config.yaml
n_head: 8
init_std_qkv: 0.0158
lr_head: 0.00464
schedule: "wsd"
decay_fraction: 0.94
steps: 8118
MLP neurons of a small language model. Each row is named by its layer, matrix (gate and up: input weights; down: output weights) and neuron, and shows model dimensions 186-313. Each number is 128 + 24 x the weight over its row's rms, rounded and kept within 0 to 255. Numbers have three digits each. A neuron's up and down rows have the sign that makes its largest values positive.
A block is one neuron, or neurons of one layer that tend to fire together. Before each block is what it responds to, as a language model described it from the Wikipedia text at the highest values.

Words introducing prizes or honors in biographies and sports text, such as Awards headings, recipient of, went on to win, Winner, laureate, recognized.
L2.gate95:136088114109132092138113154148101139135138083120134083111137182141120122119119138154127084152121126099103104146095144097143088157145106120125157106128104147153125092124126150134137141135121094169135134130166111143131095125146144133147096182116140100126154164125121156107155107093116120172138139179166164107149166138104114129138174134134117118157135140098132140183116134104108171135120
L2.up95:115079144124127075146103126165166156113128103121133150100137161110130116152152131104153115143123117132062067138143121124160093163132143135131129086108127156150109117160127133158154171134103116150177089134132115124140117137128163128144125142147145102103099100119135165098084094066168123141112121149186144077154088093123138134110128174126182142125108135113141128147100105136104131135134
L2.down95:128095091125115081142144140132152153083130092124128120102131126102120134112123135126178149156130139083121124109127154116126111126112099106098116149110124184154132129145115130144144122111100140146128140108116116159119105184126095110165170166176121113126101079109127148158124152119127105099089146165126151112114100142118109143133123125152092124139132148130127136140154139132103143107103
L2.gate257:097188189091154216167094124122156111096164149152146153157131161118130152105153124136093162160131128130130132117154162137138100172164134133121117108133081117152135089117132120093151178129145124134077081072114092144165127120147098135168151112200142134162150123128128096117119112071131127133127128139113127158119143125113143115131106114128108132120125145128125121129123093117128106131134
L2.up257:124103117147090120083130156094176054133138152134112114146157172118113112130153089145077179122134168117111103115116157120117114104107141111145101127103181115131150120140098122113142123155141135150129115111151112110133145122136098113149145148126132154149141153081097125123183129118159154135095152111101104125110115145134131111109143138137156154118165152052144122135105132133130106125143
L2.down257:159159152131118110128095159149125122167154157088129140113127116118146150108155107128093148130136174125175109115089172148140127103109139108148152155107123160118176128115161136106133103088157114179095140130110118183105141113099113137106161082127102166139113146114125118170128097121117088102139123110089148102120148168113095090105121097151103104148150146101120120135103113131110118141122
L2.gate750:155144125111101149148135153130096088117127145147123085121104129110089127128162132150151156103128153105122118095124166123118112128119119113159139102144124107133139153111093146102107089172084122162157109130117149107136114128109113121117184074153123149094111142124092080114103142141095142151137125136136148141111125131141114096167129143140198125178125180123147124134080125094104166155109
L2.up750:111133149135149111112104125093130169133128130126088172156147115122113121132188136149108144113146126146106110145157134163124086153079119117108136093122189131116150097131154156145151122112143114145148115170120161137113168146154120110132125180150156118123166109117116146109128146133087112167104118139134173137136129147159110132143132177141143148113130196105096145125123084131137134119113
L2.down750:108110165154163136171125146125151116083151088157127150157176129125116155078149135137141159107149133150109132162106156114132156159156092158174135135124120134077147122153128105127171126147140129105141165147033142144072109155123115103171143128148156123128113160149076140133115110118113082113107159137106133137109143169102104158086067132089090110172105135184145115140107118141130124135147
L2.gate910:089133133150087108147139133083106135141113127163133126115167127086155136120114141138138159128155115140122131104146180096138104166131112099131167171131093158140125119114129146145135121130130089177151138104103121086156117157158108111144131131130141139123113147153089118121128148120150125161126115133121139105149110145155098119148131184112111083131137143124189123141101119155165147120116
L2.up910:097120136110162074120129090126140133078121083121103100087137145109137176123077133129135125099155115152131115089175100145122106095134140152135101132173109115141159163124118161147120130143127105193116139115151148138136086141160111163139141144126148114110105088109117121080132142106117140183111151142108125142126142136108145068134145148092097122127147118093140100157141151077152110115126
L2.down910:085117150168136143174113184092089148161142123083142166103114135130098103139104152132141147131138158118140117152098157104112129101147115129133143169196148088125152141107115154115126085123094109131139125159102095150149100130144118142125130160115138161160108144105107141154134138177152108114136131117104133131102120123126112125120155135092124097112139095084152122121137152115113124087095

Main verbs of release, signing or creation right after a subject, mostly in music articles: "released", "was released", "signed", "would".
L3.gate268:126136119146104174121087115130147157180135157087142123116126117102150100153116121129138133109144133109135153123139141152114121141109102106119150170166112086171060085111120163136115105101106124088112114127085113101109107170119155099101127110116140093137132167107148139126133089110135113132098100126117146147122133126118096130074148134114156091114119121071138154174135112116092202151113
L3.up268:172177148159100117129130118137070075102159153123111125155168117147147157104156126121147110082120132132156129164083118121109115120141157157116077110112094134124134112094152144092177138104103129090103127150126124127139135136119115157122151079125147115094144150132111121142111125106108151137138130170135131120139163161143146104145118148137130165137157128113103090138143128127129153117116
L3.down268:129079100138104113187137149127180118139107122135133075123117073133143134157190113139106123142091163134106158139120146156122132152133144162122118135100110131127090166113116132111109162117109100122123161132190078130145097124093139095136141118103144109133115135134150154146128100129125100154128139111145143095108104100105123096112085127136100125151080141108119117178119151096074098132097
L3.gate422:153143156134096147167171116172151110120113143150116134115112146121138104155123123118119126130102140115137136158133121123121123105151117160137120136098117126133158124118088103135152190126154136105140138133122142125096117163129144147120113159167125155158128115101094142157165092137101130114115156162090142125147093141138107155099129106114116173084140138115155127132139137155128129157171
L3.up422:105139134112126178136119121161151134112075177117128097102134148137134134116158140087096125127097135110133141111136122146100137148160111119111141077128117082117143082130119081116131163106146112109162150150115116091142160120134137086109147144144136126149106079105080169128202143095109176087135115130148124117167168114137131144115113111107148103121127115114152109111143137107107122111154
L3.down422:121088111092136119140117130134157061129137147119112155106174106143095105169138075122168129140140101125129162153104170101148115141125139108144123119125148149151109127161119130093127109115152137124135163140160080092119120204108104127145148125120092130115151121127134153126104120121120101118110131175141138132134151110119098098095153115084168119121123095115136116057143095125143118163133
L3.gate862:113172138098128117142124138097122159140141129131101132112154136136168123127092108120074151122111128139108096079137115128126089131127140139135124113148143099134090135113133079138111121123126149161082125136120136152128076140114165123100191074146108084123134154155097156093110117095119117120179156113147153138082147158165151161080092139099128118121113115082114127105148128148091101126127
L3.up862:114108132173095128088135115118077088129166140152100123153138138150087148162100123146106112089128117131124123154140158071123146122147120140160140130103134140143115146120115126116145087157126185151123086089149105138090141118085159160169137151167113184111133132106123123124115156134081140123122130162141133157128125126161144121098131102106088107095111156169136092138119161095137089137114
L3.down862:092116129155120127154158115116129075109106147129133129110166105139087121124121125129101149127121140135094139098109162134123130142151112098131116109079114142153121139121122097176137103086162094168110116130118113119129124169101131172130159149142110096117171143126132119120125124082128114145126143142119137150139174133168137126090105093121114158138061116153120157130091119106102103117149
L3.gate879:088088163126126134172103162107139153094157099118142145092111144124114123159172112120100131112110116129129167123096135155083157105116120122140135113107105080114090126181160125141175105152125132140129129112132119128116096134117151161061105088108154122149126099115165139118125134172113091169097104088121160125153134081126135151134097098127144120178105136102095056158149113139115105160104
L3.up879:120093102091134110142137140086104120138097189151145074141129131126120101124090116161120137152140096100157090126104106090123132129106092133115106096083127127172140115142164125137087105085153151101136127119128182093163110135137149125136113074114155081100133174114117131113109161136110118127173160116135120138148110116175144157133103123136119150107171114140125100106154145148118085107126
L3.down879:092129153140120129115196162136153147124126153146115146138088174135120109142140115123112121110115108143151122072134137127100136102091113105092162097115116095177111139138092178128145142140118129183125100105090103138144155151108137123111138144125124146172117157124142125176145082138131169117165142128147103139115155098122073141121145083129120126122101144161081114147129125130125115108075

Function words, articles and word pieces just inside titles in bibliographies and track lists, such as "- The", "Histoire de la", "Larry Bird: The".
L7.gate1249:152127156129097168135134122129111116189053080113160142144162096109158101165137162115109105112127108162080116101160095134134135125129057110177131116127113108126116126169100155138137104095131147135188171095120133112140128128164142133076119137108121082164141147143111135154086150135142140184099159105137123119056117121157143123130124127132109106107188100148103147150121098120102146120122
L7.up1249:132139156149144192102093101160163149143122122097131099153145149090111145160138107129139118145146127122126124142160135087162138112140132145157138118092129134144131153111111157117123108115108092146124126135149134103171126192168146140133133175079088127146109114099135153154130161125129160120128108110135124130189153156133163114099113156135132149145125144124113145144162211117174153119084
L7.down1249:112119103149119166147136115171126125166132123128138121105143088123151159104138146126146143149094139149114159080166140112148113146089140147159137148107140112150129167175080180127154107122151149116137123102179139116105160172150152091114112154131165155163117098135125119133099101198076137148096174138114132135153110144126126150085166159126109093098105089148162119099146152148169153121127

Prepositions after a noun or verb, mostly "on" and sometimes "with", "for", "about", as in Panel on, oil on oak, fight on and off.
L3.gate174:128141129165158146135138116159111129113129154159129142155110102097131134169141146087103114147109176120112142086101134130115171112133147100121116099146159093104090112110150165120163120142123089151129137097133121127123152144110141147071149132160140149132112104129132150116120131121143147143132181192105147106109118115154123153149167154132188132168125108171097105168156134156102140133150
L3.up174:155117145103181117127148113114134127113121125159145106105099123124142140164093138158109134115140170118145074126087086126136136118102161065134140101117104132147115141147141147127127153150111102112114108150128165102139138121138135134138105146137138131140178133172116123147102103148123144140135099136154081161129133185137131160187085161078126114126135126139132094124150151143071149116138
L3.down174:103129103102149118104113157124120116141114119123186131120156122106130158133182116155125106085120114141167111120127101093107120151103140094148134101133160106134156163140121102113132124152163141161126126118113147167147101164153130135092127136122151134116127197109156111149139121138094175051099129122159130131115087124136121164139117126156129165150145117143089130141137138135113094126129
L3.gate591:123133129119148133130114170092111104104116111125138079134115109136116112155110150145080120132110130130142111155080121154110191119133118086174144089137205124154122118102103147106169096102162148129118098124089094158139165140107155146115153128153108124140135131106112147119111106151119168104102195134118167127120122134133187155172121110116125103159117105104149117132188127132106119124137
L3.up591:110129117134137167142138143080115132076133099134147121181140107163086129122111177095136130160154173144140116117124110154118155111145124098124133104163141120147100142098130120095158122095151133149137124103118119156153136127132159141133110084151140133132117132139132137140106131135168165148116143117109110110112032169098156169174096122140141114139129043145115101076191146087102166080128
L3.down591:115119137108116156156137150120135171146152124138149158137139110128127132156134113089162117115121160101113154132124130110140169163148148136160157098113158130121152128109126119134120156140139135101074117123095164141092099149131148164170205083132103132127131139125127122091131113121101122118093119120122089146145092160058137123134112133132145119151093140105159115136127150117150086121126
L3.gate719:157149140132182123119142093145108101124136143128071104168114102137095112130102110153099108101126100114098104135114116087157129127119123084131150112105118128116083152147145125112097129148120106140098099125126138093134125141160116124143150111123136148158128124156133160142095134139126171144183107135096127131124120117159163132118111149153111147102166106179180109117162180097108132166092
L3.up719:151138102151128157171090136122125142141119143131118131121133086127130113128097110126175149116106144093131096146123088155148128147109122090160127125141155130102093146129133159115103104135131130154186163097154089154082150152121130127142118131097086117160150099122142152142138165145148157132175172141115120141179129103127124126156098124119128136147105115138149108178159101171113128123121
L3.down719:110125086189150160125136135113114145150161142133146120171096106168093112121107111136124128127143142131123136123103088112126124168124115120145193139100159122112122131100109138129127115144135080138120120121128114132121117149138119193096153088128117127138163150152114107112137150104108131087088168150155105137126135144094191124160094138134077147129102106201128128151121160099141108151110
L3.gate1038:166147116151086136119124140140115180124099111100133132098142113147120131141115152138125149114100146166187140129157087138098135095159147149132135139122158138109170122150136117158084127122158138141112118102120113135119099145141149148104113122144141111160134147119150116137136109126145146128128099086084168113133120136083194123150089137118144172142131098146138108129152154120165161166149
L3.up1038:145151061085116096083164190135116161104183110085124138138165068128082138085132131147159118140129106127126130140144118138103152136103126111153119138119169132120146121150090134078128108189152142134112113119108145153136160116099122143127130097158110119131147131126142158116127161186095130092148123135159062181126152151144120123147088132175153105116118108142122140140123116118137161099082
L3.down1038:101162096107135135121128152150094116128138149152130116151157053140127147099118116114074118150165160107111158094113138106161111079136125142174093117128164096153131118165119097123124127129153074116098115122141143145102140167122136146145146115149153100156123113102141096110124135165115149134124132130130124124115129153114129167140134142116128132145132144174155125137137119077151126100129

Words naming scholarly research or its subject link, mostly in biographies: research, studied, lectures on, research on, history, scientific, often with about/on introducing the topic.
L2.gate244:126163154127139128133090123143084124113103136134131171121097129086102146113136107145132125091150129112149174122102083155139077128111135129119127087105157129132104124125105119137123131162143155171150143119109116138114131138094131136107099084123137164129123122134129156114126133148125110174099133131109176137105146126141157168159148163125138135113114141171118134130142134112160179139168
L2.up244:142141127153087135129143195086113108105062141174090119128120106121134169130190112125154120135094135098111183151139086150131122129141099108146133129099100133095118119104093141133132134116147132104161121169120111129125155106115148168137137128096137121118180131171121172122172169147118150123150140131127139153129114131116134152097115167120102122115072058172118110110148113148188133147096
L2.down244:129111157128113144148174105129116150150118093109153130143133103100136091129110140135133122150119144120200156184096124071144147137148152140161182135147135135113135110106146111135091111120126118151146137133116106126159142139096135157118131125110163166104111131127151091170131118165114156144153104113109146159096085173114151142151088134102138138086117137155131133132139117127174111105105
L2.gate334:094137129076142122139109133158165159137119150085117157106167135149143145158147095137146142123145181116113150103114126110143116130121109071169116124126128130106145127120132113114155154172107107157162160158143095151116145155086141120092124135093139147088116134105134161140117114123152135152149133113118110152131127096159170111183157115094163164143107143191146146151121111164150113098086
L2.up334:134106116156109127101123120133105104122120108128093130084172125090141139155094171102098130149161153122137096142132099086124156098154120133128116111120144127131179151121070165139085147087141125102158090127126151137134102122141097137150075154127129149139144115116138119107117118139124131151121130153132115153146151121145089122149175118121158109154066144131144116138131093133135145125110
L2.down334:122095104090105118128086098130115141124158113119117144103143157090105139101128090102127142096131179150134103122122108130111123080126145116100143158114155159101178116133128093108105114108119150137136142135107107111125144124108117151177127113092120148152126121122124126158123104122071174125148105139148161182135107162133120129145150132143155121098091172148121139132103100122163164129096
L2.gate848:113112092083124161135114141099106114134114130120147164131103150066091150143152143164123094147089162100142134128081126121173145085147107118092138151133114098102106144119127141156078147141147115118160150144138137135090106150108118136138102102109107081107136115105110145128130153141187135126152137116091131103110094108131139161125135155121132102127127095170084107113120095157150137176123
L2.up848:145106113103145142142133156101138158134088109097094146135123138120116085162169155124113127087085181150116137093126098136177164132100094109124137108080130136101071151115116101110148109127123152179146149161137147135141119120140155134096153056091103154125160094096122121185126142098170115136118143085164123088102107121114114143147102096138147099122101161161145108095120149150111123131119
L2.down848:154143114133147131126172135127150141159124154091122109134173087110107144114109158158127088106109148137158141093133133129142139143140116090121148136131112087088128164118107147125152147120142128160139123113166117102135178180101166115144139129133135151094126081145132130121102129181133098115147129148110150139114109163128119120167096119081119156099095094167137122138115122143144163103120
L2.gate926:103131115135151145089131120120115145126100149160121078160145129145098108105154121143118131101111136166169117165141114124174096114090120155105092150098124146132166070131082102146116112164118139114153123097141130138113163126095134090136135135120089153126103124071128176126134147091153128069087100073087135109112132105123156137095106142106110127101111132138137104103146114100119135122097
L2.up926:108116130111168126147102161121127082113101113093117142117099105109129114151126152130118108167087141142130121140136089112179124121138117130109107101094119113138119144161140173118096127140137098110142160077145185150141147128138170145117104129095102155128104132106129158110132162145147162150106167134146135111126129091080160156147101173139110104122140126150118075122109130115126126128134
L2.down926:142134119174164106115129170110111105113114079142150102177094103093138081132170149149126154144122131128130167160129143109164135127096114120096118154127097143134104145134127123120114140122168146109147175115135125139093139095136119137144108107093067135105082105125106189144081170171101104134130107119150176153126113124129127165156143153091125122104124115173123093112170105135139143147131

Tokens in articles about music recordings and discography tables, such as album, Records, tracks, single, and song-title words like You or My.
L2.gate692:116159088166151125126162131108105100128095148143099166178112097076097131139147149093138064105127112100082120127112153128104132113126093143133140135148082122129140102111089117105114204122164136137134103112117112141120135120115130131151166134118118175130154135173148131141121129102130084152152113107128139130113086145173130096132105114134129125147142136125131121164099122142162167145090
L2.up692:114129093096136156122119111151111148128130136092122137093137142131131092137158139115116135142126128187124090148125100094116120124115112143139156125154141109174148132160122122121121120043087088145169091137133118116097147122092113075133114132130136114113166126129114148175144070145131119120075120112140146105109074131148128146097148162102118112187078139131166087173103121127098160109128
L2.down692:161146123150139131126148129131081066140141102117097137130141135126150124123144099107136130114080122090125175125131132107102099151156140101113153128155107127150125085126083090118110128119184101141126114141097149104106103150097095100133165133118109102157107115145152115124123151116098137159097117138124201148160155161044129150104126101113129139185150141110108138124128118120138150125149
L2.gate1154:079156109153117121101142112088148168148143098116108154115122115153095138120097101144118093163142081129148132113161126105078072123113137123129161127128153112159164136127145121104119128144121124141159102121145148100072133123126086120108099153143161158116156141101174161143149105079176092112116159128160147109125152131108146155125156137122147134118111132116090149158119088112175165127122
L2.up1154:145146109119117159141126119120120132160110163115120121122128147156148130073130147131094126099129154131170152144137093095108092125089148110142151105156132153175150135145132152132105167111114143163119093145186120113140088132181106123118135153149091100146171141131109133099130092105096117166131144153107120113094154143141122124144085118071109122142083160124120104177087151108128166146126
L2.down1154:143167139113146113113149116147101117144139125095149130144187098129120112160112126121124091078099100154110169156106071104132135149096172101155130093078167100136085121112112135141172157077123140111120102104133118108088201144136109123121144114111099115086150100124143147141132120134121096150138163109113131100107121155184105148143125124104133128125132133104120131134152078127144140123130
L2.gate1159:169152134147112136105141127114103167149145079081120098165133142167158130123112143115102112087150113079105137102140113095132129073139141128164148129147131119152133142113115144102110110106132133160142132124131131128154127119141126142102066109163119162137187075163105155141138102171145109207100148100117122152114141105142107140094171120076098160166133162114096113144112169125082098128137
L2.up1159:106125112143161135131135088114105104141150109122098148113120164143126148099046129164118091143138127138118130091081084115111146144132105161159139117146153102168116145101115152158135103137140138119090106172109099141116154151122136110095130109109123150133114174128082153128104128141099078116150101167132139130130127080159114134132103136116120150096162127142148134144140113115132135124107
L2.down1159:120122129086147103150147102085108111115125136116104147168182103111090129154168131167096133104115090122135151114114098099110117111104179135137064110106121102155138090130122126120133189106152114055111135112170145141122156185124089132122117141154104139127152127104137169141153110152149136160146140115127144116094101149113126149095135102117153147138190176101137097121135133140132081134147
L2.gate1224:116116139118105145151118107106137077133166090098085167168115146103138137093142135135135067144154111142151123094126104135111136128151144117142106146162106139121127127146166094171130111099134147148124111173148101110082112153106152119089132177147123114101122116140110106133143117093123085169095151133131110155137135125108146149100122095111136165138155187115115156117088128122124110189127
L2.up1224:146152145138080163089147147098091142138108101108065106149159091142142120141128120152124072126135133111132129143114113143133195160124114103151105139171155120115129118157141102125118119179131153137114165156125105108166148159114172096145104135161122122132110119121123118149136127137123135141155097117155137129120148148138167164133127127120148103057103147094119114148118133113105115196142
L2.down1224:145158137108140129113142115100077155183135164156128130121146108136113129127070158115149092149093172119093129122128120154122159135145106098111111091116155100128149108148162151145139167149123098122118137090090178117122182170149095123105091165135105128131123112142159156151129123171107143105135102142095154129134131139153129131145141135145143146107154106125166129093165153150105123117153

Seconds digits after the colon in track lengths (4:55, 5:49), closing == of section headings, and sentence-opening In/On before a chart or venue.
L7.gate65:110139168112133139103193144153083135162126158175091156114158158117096116097119120091121126105102179142119127135160124145159078152158127115156099116132145127125109132142100108108110118107102135158121111094129127135138144174091120073135144116123132172115120085120164142146129150118160095161137117125140126129084117164144137150120119133088169140175087125138122063120129120124096094134145
L7.up65:084149103122108139168120126114094142109106157117129119112106111140066117080119134099107097110148135137129092111129105145087124177100124158079130110145184129116103111170112101137135139123112105154163179108120119096134115114112082166134178125089144132112154139112124142146144145111103100157115112101125171127080124142127136110121124138136125095118109098148143099151122133094147136144130
L7.down65:141150165146137166134129145141107127135148121077137153156132137154073152073114125131120119132184134129107139127110095094131128160116099138109161146107110109138089093134102091173131104144127155132094085099107106141111103156105097119121159122130175119083145141108116129106113142108110152128143183113172109126100120125122107101136098127141103114079112103106105151156160105118143106151151